config = dict(
    n_layer=20,
    n_kv_head=2,
    rope_base=10000.0,
    attn_scale=0.125,
    init_std_up=0.0372,
    init_out_by_depth=True,
    optimizer='muon_variant',
    decay_shape='linear',
    dataset='wikipedia_en',
)
MLP neurons of a small language model. Each row is named by its layer, matrix (gate and up: input weights) and neuron, and shows model dimensions 0-127. Each number is 128 + 24 x the weight over its row's rms, rounded and kept within 0 to 255. Numbers have three digits each. A neuron's up and down rows have the sign that makes its largest values positive.
A block is one neuron, or neurons of one layer that tend to fire together. After each block is what it responds to, as a language model described it from the Wikipedia text at the highest values.

L11.gate75:124147181141119136085104158141115133170146135150115140127076087162142126123127153136138142125138136119162098152164102076119091136151127126122124091134149122158157127130123168090123107137110120143127178126123092147114143123116112167106141120152103107133130104099163084087123129110116145136150116126114153138107114139130130074147159147098107099134117154194139131149114158153137105132149
L11.up75:134121111116125124081095129127166113122103151129092129150152153142165130084115192114135084129116107149147126150149107114113121143146135143146131146134134134091138146098102137145102146176108149145117134156081140117133105168120150108137121100146171095113119154153147171169115073098150107123127100088129175130173127109114129146109141138092148088133135097121125127146133126126097145107122
L11.gate140:130132137152162180164108117128123133135156147097132101146154155153111173136136160108117118148114113092114119176119131108131166105098058145129126132148112160106121096125108137084090095171084139129107116148157135095110134155126111166126110052144139130125132120113133096176153121150114172126140131131099174106132106125148095128106091117156142087179152085123131114100162127131100125152174
L11.up140:102120144122141151111143123120118098179133104104128133149136093106130165138104146109104118129160092112106132197136117143138135127157096097165098144117150136132161160099115099134080092135131157101112112129141161114143139148129134162160095121121134137098149175104124115146139129146120152084094151104088143177109108112094122107146135131097176145103132106113140094073067077091127108134091
L11.gate262:096149171121142142124085140113136146126148101138132110098101130115148128120148145092193122181104117115149123141152133136079122162121130112156139144122120103166140169104158133161104130090112153180129117118102126149172092111096121144127112087155145117128114083061124082128127125135129135167107155113160141167112117105156072142143103150127157170131156114095147140133103185103128161138083
L11.up262:121138120095133100133117149089158128126130147119110115130057102139112157142167086153094141121109182102100139138105133142126123102112144122129152162118168118122111121158127126140129149142172154127125109106113140123108116107099120111107137110112098094130141134126158132116091123104117106134117150124129139128100161112111129107148161107153142143177181100124137128161132103137134145138135
L11.gate306:144164166179128140136147101128121103127114131126115106098132148119122154094140165127157166086089127130167159098110156119155152160109136155134141161148112160172130170100122123163135147114132140130148140125099117128114138125140085169145137110133135097154106141097106107168137159124127158152157175134116079110142131114131112095141124108125094134190148175137126140137054134107110106137109
L11.up306:092148142121114144110133132124114137139113130097122116111118114122170162136115097163145153137125107095118137098127120128090158109141105114166131166130102115105166146122115158138122144131156125118097127105121137092143127115159116131099094160122124154082167127125162095145144168101205128132110185124153129162128128073108140137135129082160084130139112120096121121151117139119139091119099
L11.gate432:131130125110141144118128091124171111101079117076109090170130151144106112134164166126141153161083108119110081119180096126116100138160136139174099125179076123162178129158104150149118145194132137155134120148124142125100108145112130135108086117180141153131146100131140102122156136105140153102110117143121100093155167136148128132139130110135096148165135174115130110114095134107133099153116
L11.up432:113122135144135157127128151137142129149144131115105117114118115114122135110105120143127156144122138113123123163082102132152114178131094135134121131132168091112152105141141127112153145167111149180113083166097112128198133132140177081129124103114162153162128109152111089174098143125139151082145131110143096095157132114129125183117129108120090105152174154136192139142095104132151115125103
L11.gate616:137100135122187158139132165128100121097150140141114108150123109132119122145102134136134112122149142123160090112135093121164153124164100155106131128105089132117106140132137142111130122171127157131154158139140111124129155086111131148135130080064137145087128116145113124108152115128159076117118150122111091135147137160162123080135117115136155184114096126156145161101116109153095093140121
L11.up616:167134141116148163091126117085143100150133132124060118132143162099118092131127166119134117091123142167147098147151119154142162136145124132129138143151126121130132210132113157183102161116139097138089136176137093090129119098141125139135125139132127137125115173138081105078142129122131085122140127085108091144105130166115116141153110073153133136113100123135087151104114152125131111132145
L11.gate621:127114109098136138120121130139141135138166133143093147191132132128154117130145127133131138149079177069150143089124071139130145154134137151149114124128121123153191111136110140133092182153147162131095167149124115104125143137103122145126098109111117142148148129143122136105116124144156165072123132108131137134153108123114125111103137078113162160121110098125117129099133095090139133150172
L11.up621:158125143104102123133154144139121117122112124120143109110104094094125090121158131151119147128139153134127130141140139110135144133113139151088130101115115144115141143172091167142117087107109100153082128108153143148132110130169163132152100125170086124135126148066089132142104172181146149138116113113129143150131149152141140107119092121115106111126130110110138130143139138116085082128168
L11.gate654:106174145133091102115118169175121099125120131131160098089107115141114127128107115145141147153132125147166129140150105074140109134135119127138099117137128143117109177166176162123094080159105147121155119144144132090121137089111127146136090102118110111100116141121135106135154121130107134102126123111119132150109131140113176127154176128125126108135100114110140142107144153186129183103161
L11.up654:103127084165108134075110111108068127079105118117094105142158139163152091134135164129153137127112147159129144119120114099122079123117145109125162132113087136123160142104149092111121110148095141143149096104129121148152127156123149143151134120119107125105162118127128136128156105104160088108090143117107124148144151158123117115167163098133124125141118112152129123119090150149133191088142
Score dashes in results. Dashes between numbers in sports scores, mainly tennis set scores after a digit (6–4, 7–6), also game scores and year ranges (1747–1822); weaker on from/to/by and word-piece endings.

L11.gate254:151127127121145156115128166126102139115119137130129130110100167103090090120136115089173073089163110117135158141152173173144120128131142150082081141102120091131145156092141185156189145097122136124101137152152123149111124115173128111092144142101095117100165120127136152147108085170121121132085162088139127076127126106143103134139109109129123114113115121127132178162146162170138093125115
L11.up254:088152141117123134147131122118093126107118132101111117149122133150108106157142131140136056135098097147132158147153114146115129106123156117091148128149081128097126153161172098141195095149120133138106101104109104088110127114131174154077134105116131108122116093130119173111083121130092115145145089096081144152136112103132105122113111117147128164106117126114144140138114196129141133136164
L11.gate380:144115104085167131113111097053151149103137112125124132123083110113157162107128153146160144149146119175146137112126142119121070124098103146153171103110161119118130093132161112160128137091073085086125133135125143124160182090148131112095110086100132139152172099140171127143134141131088144127125173136119131102133125141137152118148147150113112122121069099127066148132143093123116149128096
L11.up380:114125109134113112193148140097150126106124153092181060134096055128108173116119163143153136098140106134153105149138149096130154115140129169129089139176136117090117162173087106144152155154145083167122175139144113117122120110146141139122116128138129131119145094157090171143124129143123155148185148126129148088129187121168172095116182110120125128116124104110116152126130115124137115114128
L11.gate524:069141134100135151103132105115185133107157080154082150138144126137129106109108113141099140142119129098147155170165170126096103140135124135138152130155129136147152124154113116125176134166103130111090170110115117129166146102117108094167079095116126100124144141135129139111127135149137162108118060093091125116147147100144098115142129171177133122160143114127162118101130147138104111132098
L11.up524:070144101162142108091090142132139144120156148138101197061113077162134150114095137119131156152156128126147110110117124179126076145106106117129087156117113145146129137129128116161120142147131116124121134143093109107102111124107093103144103131105124101131167124179089088125082104127129103163091126134164121127125149132154159094132108120144108133117125129133105146166116095090134157152161
L11.gate526:151120106176159151125151151177121114121090148101092106164126122182144111130133146131106122124128106085146117092113162139089106160138117135133138131151098112120118123138142149155105161117091140145113118149132124145124151128136141131113186112118084147103173168141132172117082103140131120137112143095117122171113121086080099104105173048151171105127068143072116134145133125121111132119140
L11.up526:090112141114125138132147118139119174135120117088121189140164142164127135126147163127115139101144112130109157144109175123127121130136141112124145123133116128125126154102115139146147111104143135128132117139099078155073139145086124130109153179131151139138153117138128123150141121158128132164150134079099149135105080124127128109173159119110091126066159127139135118125175118140103079096144
L11.gate622:120102118124121126114137114137127113096122117122130142115139124108138158126096166123118122193097126128133162176142132083102152127081149140115141182146100166105132154108141153181131175144140125120104153099150151102083177126151137126133157070127140107093175146120143152139146143132123099143139130113139162102122068167140119107171121131122113151079140105116130166104125107111141086144129
L11.up622:115075087127131152118109158146130128118123132126119157151134158115141119106118160091113112167118123117118097160083146130125089128133127125118146160171129157108133141080125133144142144166117176125140124144165115094112162131144106174134162168097152123107150138136141185135164139103127113145137178126102168115141056183138139142180125089136139123103142114127146147136115092081151184130125
L11.gate719:157103108123132127148126141148108152117113148118092162116099117126131109120099117128094138134089141114130124065112138160085113113145164158129106113091134148127129127131169160147134125107124154145133122153131159090111102104164112117124189080140108116156137098121130141110152132124128080142122096119128148140148163144100152070134105135105093100129121117089169143129105116066105157103045
L11.up719:112137101140145068104119117145184129099155111178121134147108123097119083088091101137101122087112113113088100104097136168128106110087098151112129109101158118120147164090141184160132135164107091121116160091086082097129160116124129141100152112114161091117131121114103118128180109160111111144101113117168130130116116130101140136181133161114117129140123128160105132131128129125145112134162
L11.gate754:132105137142109118188129117087169120141132153112124132088132122101137157158138154125114148125083123101078112153137116126108095165149135163079156139099101132133105150129107097172138126115103140108118108136109092088105085120134104162124147140143158096106117123130096179134065141119144133141105124110136129125105149126169136116130100111131102104115137135099102087132142114154142133089124
L11.up754:173153113124118142118101161155106167111151154129145105156137126130128089116119139101075126146135114127152144134136179141123134113123141141142051133089127197095107126127177163121148090134127145131122139128119126134123137118127134157141119116122122122158138168164077142104090127100157161145144139128127131124169123121133097161142150082134106146098131146090127106132093147127108103165113
L11.gate931:124130092144099115152125138137169118100102137144139151123116097104107156144160140122119093091131153132121137141119110096092110149143149098130163138112109122109087118108125138134091126129181131102108120147161118133116069104103173100096130176126150143139136145145122104116144139111082143097152166150135113085142100139152102138125141110136138137144084144127128115087099132131124129132079
L11.up931:124098091113133123136134107115169112138125132105135119171100164132114154150073127133142089079134142133132109117181157164112118174111107146127142148132114099115119106154127119120096137104141109142141106127106119089114141083157092120139160121096165101101127143106189113104144123120133138092145106135157154116117122149109118148153156120182119108124113140151192130112100113127144122152125
Date-introducing tokens. Prepositions and first digits that begin a date after born, released, or held, such as born on, released on, (born 7 March.

L16.gate81:115144119127095141147156103145124115099123108143141115152054153137128108118122104132099134150114118148112152164133066134147112125106124153110141154093123114080134152127142172125087144102142120144143153140131116126151144184112125151153125138162131157132134151109126142159102151164145195104071126198144123110133132131129102146146176142114122089194174132150095152122141135126162141146122
L16.up81:150132102154116114117164126120108107147147116131125144126159110155110158163125176160148109145122132173106117126140096143137141090129142136129109121136125093124105131096119156113114115102134138153121083134186152143138130128183142113150145114133131114121150099154144129110119123171143120117099174082126109151157097151128080177169146178112148103099098131064137144103122154116098098169125
L16.gate144:086180160150144120081110099129160148122107153108074141089112111095148120126122151103150128106092137091086129167089141128138138167139117126150140087158106115137111153150172114155146121114121098158124127102134100122149132108099129154159112092122123071138128106130135139136126085137107165146115115111098139116187180153137125131128111138127131130162180119105146120145117107104135124155117
L16.up144:129157170123130158143124145149113097165165108158118144154134132084155080122133144118130164124116141125147139128140162139143152144109161138113122106118095136110150149190080146149151106125108103155145153115164152116148171100129115177129125107130139142145110130163131103143072096135181107100134077119156130144158125176127127120117095144131102121103122104131121129153138133145101123110110
L16.gate241:097135157108134142112122137119148118067129114118116110138127143104159145120137110109091134111183185115112166142126137097103163087186128106146135109137114130096168188154113148154119120138149115179124118137148142122133157147112127192114135083123132084126104165100143171130073120147104134137127162190118123146149107139136134155123165163113060129146130154101114112138099126133067128114160
L16.up241:140131096165112138085122143138134114077104118137118116128102127095133119132115138121148100137155145121094129150122109077160134094149134151149148159125108079148141144165131126169117108115147142180131146177130082183115165128120105128114122144111102091162104153120116126146111146112149085134088167107114100132118143123129123168098117114149152123123143152087113145124112124111100125076120
L16.gate371:155132124135137145173110130122126144138155110115109131106113129116116105129091148111099142126126140121115128116130054132100160144123092143152128118094111098111158158170159141166126143143155083113139150106159130152151125105135123120171148080130085127171185147137096126107124119101161151114100155136088138124182123141111080115158125140132136164106167103104134141155104140131157097108107
L16.up371:129124156157102137123125156144139117135150139129139124110130094119127108081094151099124148117168105133140120145153096130144101104096117130130140139125115111122123118171137129137173103175131083116106117160140099148121088105176156119125111118078144123205135118129060153121123140151098116093131153135119142106147132107108109102103161100088135150107147069113106086136103154156123099121129
L16.gate434:134145112168165168105122117147120098161121180171131113115101123117134182122168119133108147097174157120089140119123129130133131128150097098130121087083113099138101161113151117191153085127151123149129103147084131174144134146134099121108140091110101122127147150139116141087124135097075114106127131139083136092152114133088114139124135125109097179119141143118106155140141128132094163101133
L16.up434:119124129102145133102145114137128100123143152096107111102111130126128152106162141124115136184119130142121131123141136173199136119122129169131139114115165110103183116136110071110132098066131107115170101097130098035153141112107147121144103150129086133150131123088109140154142114171100151097132126158075143112125117097132096140124119138132120101123135120126174110128145118144113128163104
L16.gate495:094168134128126137102109118133083094129150092102112071129121137097128135120136118124134116143130114104120135131126127104126124123115109150110090120126108090147126185115128119202122138155117114118126101140064122121147133092120122097127117121145076103105094084081089127106164171117146138099129105126093117107145144117131170172148138134163139153133100132149128135126126201114139147115111
L16.up495:138109145127176181131151137128109129098139105155170143163155144131161145137174091119156109113112173108098158110099133096134124125123163068150088090135137094118098097140109153127112137076108094127156182159159098165111149113117150155106106120131103143155138120102145141120143135078110144131120123148097154118088134156130149122159105157133130136136143147134129153138110168149121143129111
L16.gate687:137113130167134148152118130134113118127134150116126118186072104100118108140110127110126141106156078171126146148130101105113108167117120143118128107160079121110118111127119108151090171111132130121154159135093112114121135093130081142146129130099095133157131157175164111164080106143134153132107164118145123128125077143122129124090112145144099148143137119097141103092139109123128116111127
L16.up687:110124117138127136131140098114127132151140139133125106104141099090119163150126168090127137128117138101162137174168171069110105132119117123157139120119135139093173133168141154129116157125172148097138118096100150128119116173107151134169119142120109184128098126156147137140148148178123131141135128159062115136133139152090073156130118127115107123166123125129110127113168109143129098110139
L16.gate921:126121144108166136120106103106125124114124132128113113071130148096113134183115158139128147176181087115091095127161124092107186119102159139098100136121139120126145159091122093137121137113162117159143142080129122102146081120118139108167102143051137108171141148125087186138114152120121147137104146119118159154109106102101142098138114160099138087081083146153151153127125122105160111150130
L16.up921:068145141111152118143113122137109147162153141159149126107131111083153125111151124079103124111123114150066155146141128140113140126132109148118100126110148144133143149174165086147144113129144124169104105141181096155145116139109137120147072123133151146082162117068117145175113126142150124049103089097135132135129118171092135132120146147132142106108104120142150109177128147124103113100108
Score dashes in tables. En-dashes inside game scores in sports result tables and lists, especially tennis set scores such as 6–3 and 5–3, plus weaker firing on other table delimiters like | and column headers.

L6.gate196:148148132096136081103127138148113102103140131139115124121143117124130135113169120149157113128158106159116097139155118091151160128124098163113116101174091077126111088117104152135130145109091137092094113144157111148134120150146107134163103102165130176096147147173133148116132093148134150123099124108114133107068157129151102126127095138115124136141139089140114126132176106124099078074136
L6.up196:199105132131133131098118167156143140124119140131118139113150124114120128088137095196125118078135136144164138113148109127121108079160117155131148069069148089142182101121120136154094082135155168109096139128116123133133126120171128157131130144126086142128128138130130117130130151106106145117139148115138154138122129119121157137141131108127104124156150111153161129159154102117115095128087
Table column separators. Pipe separators right after the first cell of a Wikipedia table row, such as a year, squad number or position (2003 |, DF |), plus occasional semicolons and dashes in lists.

L6.gate249:129109082119083152082115105125123136117118158140066195110129115127149147121132122097143155141067157103100166129116123180120096127157142146139139113160126101112165160159118089124128144143133130107137149101142087143139098124125149144138170114159148157168135179126144121111136110115158109132158131137096113112116118116151137140097150158101140108137157065135134144109139136120111109118089
L6.up249:148151160118105151093120114135134082109120123111145136149106103099166100119110110175157153144169099139090163137124111167140130127126122094104142136123160147125161123126137119104147095088130136066143118117092104121142083125115132151138143171141115127121139150171129153171084117117152123155121088139100085099118117170110120103094147160121140128134131106155133113105121143124107150095154
Quantity and count words. Words introducing a count or set of items, like of after variety/number, various, numerous, and table headers Votes, Total.

L16.gate91:138088101132154132104185099109150114127090123116112142146134144132092076141126162143154165138112167140146098142116157121111141173151099131156119132087120145151113137124086150099147130132081097112106164114136132118105169123107129088131157112179126154080178093141131136152136160174112075141149140148110130119160108142129139127126151152120179099130115133089116166128162101156109129090142
L16.up91:161124095115116111175131127151152115131119122133141153096099090164133105165095115083143098107083127145192100127149154139121157164107097158106153135147129165147096154153092113122158149160094137159108099109139104119146161146093170160102105124177118149105159192109135107156133138145136102118152157116145116139144156119091115172123089085148092147122104112134120109123147112129119094111171
L16.gate125:141149138153120108069170100138137121112157113124185100141137085104111130110095121183110086128084164100095083130097104147121131144091147116156136128154130118209111120120169109156139116154126091124137168117122115127119134115117114128090112098114086123073125111139135115122134117119117136137137131175124115148130133113111124121169113129100090134115107133150122132154124106133124107109139
L16.up125:119126130123139119129209148142113153134154127113123121068088119110080125154118112108117179124101111121122099090130109143123154120144141136106142113116107106128137113103151144119158102186134092121127099122130168103122098145114114121134079097155122112098170128142135195135111131105103144110103138183140112049138111100166106146117127139150110136155091100139117092165154123101173143145182
L16.gate132:132152115177124135127152143092150122139146145142200137161121136112084161149148191155130115104071184101099103095115134079110121138133112130123115132155154107150112109167186153119111125152148083089150118183113119183110108123107140115097087117123186097097127135168120149125128153154148136099140110125124110129109160146086107116139101111101068098164121124121135178120092124101113127134143
L16.up132:128162133113098089136118123144152107130088116122154088105118158102069148138119112132106167162132160090154103094166120131126121142121099165115101145175121108140128138114154121136132130114085108127147164145154101067177184142120123105133132155144144172143137144130097117136143105132152126133153134121129115107082126141077120128104140119162127136141118124167139147148111102132107130115124
L16.gate347:128139067135138143109146131130139118130090117160120147117118132104100124151153096122107117134119139104088128115143144107150144164139084134149098090180117117130131117080164161125103107141198106127157161110157108111179137095116102136108119093124120153170133145135117120120154125154155152131113116155076127131121089148161155174100100092132139102146068127162117134161131086138096142148148
L16.up347:126130158116157147134147100091121084137124104084154132134103122113111101176105167132139122169093089154158151139157084128120146121105120123162140109173174136089087135141147126116132190129123127066135129097092114138177157100138150135144142149122121155085103162118138162120084074147133128114140128112127120123107086124154101132098132133127120083149148123114130152134126092110159148142132
L16.gate463:106137127118154141117129170107099136113135103090161143108085116073125130109124088147168146124138132151133128167144082103146145129148117106123098114140119121171117137099124204112125133122137150114129118171165130141131126143121124112119160113122164161153118141135143169179155136099155119125127169155175116103149118136125125142126120128148137085137122114141174167170135153121136136136167
L16.up463:114166117122133130165101125138103090109170129110142141135092105115139113115106099137139109159144172128135086122133145143092142137151141123181080116164102123132125084150121125150150083144120129136149188129133134143123088125121112090153116131121108119149124113084141116129108133167127101130095078112137062146166110094121128100140176119121110125198110089152106114127117118130143168109087
L16.gate621:094127170144136134104142113149124144133118104136101103153125109136116161127128115130162147151125097123168087094130125148072105148146080128168163114104153167168156149057139152114125133131144089132153171159133148150109083114162131124120099134107111138146146129118179111160143101125091115163066124173162136098141153091107112129096096087156145096122113092142131168163085108094142123144167
L16.up621:143125105103098134117101143091134076112143148113101104157088115118122125150117124155124178146119137117136116121150125124074148147133128127154137135155160142145114190131110141143111114158122157132098116115150180147121133118136135147172116124147130101113175152084138129113121158129109095150095149174126087154117079123104151089099154113152149110115138102124146126164086111117153111078124
L16.gate885:118112102139166132172124131140132133159123165095156101122078112120060126147151110074131118103137177071144164101148146128145176165144140109077144097110097119162110115124118140149152134124130123120140134108127122162129170134145162135089144104115108164115152091102121145132111148127152136143150131076143110107148123121151110156148125115087091122143146146139115167143143098134150130137123
L16.up885:146137085151105131150138127128134078109134142038174149128067128112096155116120138118137074133136178103177125158100148160111161128145141104122189113120104087204124139125114149146153116079134096108108119108133098151139148104114112116138132124130129161137136100125105134148130149164139149114138161113097101130136112155129141112131111129119108120160131129143105167138142119109166125149098
L16.gate977:148138112102126144101184131158106109171087105070110135114114103117110119101144113140146158137125123139091153095135109114137105126146137109144134147142103141157163123135158164108158112178131132122192123176149150114163136168176101172113142128124140109157133102122178145123120122124121145127138134114168100113136109096128107157093150117118146121156113092125165115151139139124174130128140
L16.up977:145126121135115149117108091103123084127140137109155118143107122116109116168157130143153142122073114107094120156171140133167142125104145127088124155104131125124104074166104114176128182137168157141094123109117130127124115161146143133140153119130157119060121102099135175113126153098139141127140124123133129111131076111096134140105119108120159112112127099117168113143107094112164142122163
Title-slot delimiters in lists. Separators (pipes, colons, commas, dashes) in tables and lists that come right before a work title or name, e.g. "| 2004 |" then a film title.

L16.gate58:130166164120143138120123114143164175121151118130113121127111146159096109150087097139135129137112065104164160160076114132099118151165107141123124116141110130178081127113151147159133133144151154108104177153115151104154160148128115079124153135114136165067139128151138174145093080121122150139134150162117126128111127128178143105133086126108085139127139082150155150136131158123113105175139
L16.up58:118137137142102105081151156150171118143147162111129115146131122146152135146110113094104092118100168127160134099141119127133113145169135133104126120151142117126131153129117109133142164148126072099106169159162119074091155124135104151121109115133115126094109136073134118139115161136118107115138049136069160149133151157114146179106133124127063134105137141110120127150155172124123131094116
L16.gate84:110138119098092153111125100137094126154190128135133121135107121101123085118150136152134122099114097062136164136154105116153126151102159118121131131121138115164141116129130153155161134139098148169099128124136078058078137165139127158176133111141119105119099099142114130137194122102105090107153133099108094099154060113115144117154127095135124132134085113152161139137135107114126189111132
L16.up84:099153112093088133135154092129150144144107160147149089184109132107140114104139124183082150085091150129113159139181126106132098128107140132109117114145155140130136140115169104100132134129086149121091125101138123133143134128130131197149154130132112145114140141126120100111147099140161121096141101175071125119120151127112127136172159168128188093086098148120165128116135145093184072111156
L16.gate149:125150157122116146082178120130137136098144181169139112130102088098156125173154156176132127153076126110135109117140097097117110141140122138116134125108119140132123145112168114179143117163139157101129127122113143073110150088127153122131142098100131131123159089132101136146121144122179129114122117128117152105166106109092148126123126107126164125116106145126145119165118135134100133091131
L16.up149:090129124096146121139124115112136110106107176098091103152127129142089100160134121135143155157126131077116121116130126147138100134099158121122069131085094111102140166134145120172149128110191172098113128121129133138120098084146150124109136117163116121137146157144147142105112106121101131108092142190161108148124155124150123133112117169144094137081136117120141163119130162144148162125098
L16.gate166:120153086088103153116131162115106095107105168110120135152126125155177072153179124143140117109089093116144107130132111134120077170128069138149148132128120126149094158105135122173146145096135146129088127154098129119093100105163147110067113151131128127164162118118136089124124126165145154110144089159117131090130132086130097107137142149139134151118131159151116173098125132101143135101112
L16.up166:146088138146101129176141122118137133131106163151136113116120127105136170136087156116127057087174166122143144150126144139139107133125100078107158111145098124122092134110139122088080136164150160084142100125132129148122142138136132148154112095126107139101143077100118144106114131114112152145143135132142165108136132159123123098117124107154109126130146120108139140114126140104156148143111
L16.gate275:126133099170110145105128165088122110131127157070114149112149134116100101120133106153120163148123150141119108125116099200159094140164126173122114133139146088146105159103106161096133121125117165129129109097086139094115121121131177145111114122144120135155164119122126124131110122125102169155118164129124120133107122082122089112151171105123120086164109140157166125109145172179134142142117
L16.up275:139139122120140141150208114146139128132146146101133120124084136160103123137116115140150135121105103149164116113176105145144105102152116089121142143100127128141130136099174207128140111123166131112146090129130149095137155141131160130096120110145158137142147135151130126109136100147130152168193107111080143141120077120128105170128155188117086113104104144179102126071126103156189121135120
L16.gate504:060144112118134146119126109122117135078122132152132119105138103160147129169135135134100121147145128144114145141182119146093071111109101116115165130102096183081123145136141143151106142169112149106128115150130107138084166168118120161143131113129128130085122161133103110139151180105170132116127133120143140150126144112157152144130125101139136107070107161132134164124112160118097123092102
L16.up504:113120137135160121188138182099130121130130153123141127117122078108134117112142121114157099172119106116114161114156148128113103106170145149107130166154137121102151109127115173148113109135139104161106153130118151153149111109141112111128137147107128157176132183116122096171139134099135121109119151124151123184180134136122154103140147095141092138167109119135141131103119135089144159153112
L16.gate797:141116122098140083096126131087133104107115132114128092114143117089150143175151161173153162079098171085138125132131114144140133166112133129136148126114129169121137144136165101146112128137103147091124094121099130116111119113126143125123099098131126099144127158144113084126124088127166080097147116175124110140110091120134097100170141117190075125114139149175113138116152151101145126161136
L16.up797:120162137106129113151135170134165123105123125125167136141127136116123175156134113108171161133114120156126102127125143149123146151155103157107114097149142128068120109121143159129135127153110115131141132142114130164125078124096145169175126110111134143128153123129159131135123156132129117083111137090156139141102135088172086162173145161139163106128074096084114169103172148102122143108137
L16.gate867:161130135106121151115152159136117117153096147141119151150161138141130154127123108165126116138119095124108092125137133148114123132082126126167113136143106162152101135129145134150144139148114170115159131145160087082126123111202129107118127151145150085145169133137113119125154095098136091114118116165115094137164171095135137135138137121142122145108161127111113163123117167079147158128117
L16.up867:104103142114118109115116166119115143125136146173110127141125164153136122136147128142107125107155142139108131123146139159128135129124141104123105164158153169125133117109122120151155104155097093110095136145086148124160140122140146071127131158126121170140145147148146079139128117118127130139089090122124121077169167141173166197171130124101111135108130163154123169121104102110142122171123
Date-introducing prepositions. Fires on the token just before a specific date, mostly on/On before a day or month (died on, On 6 May), also through, released, In July.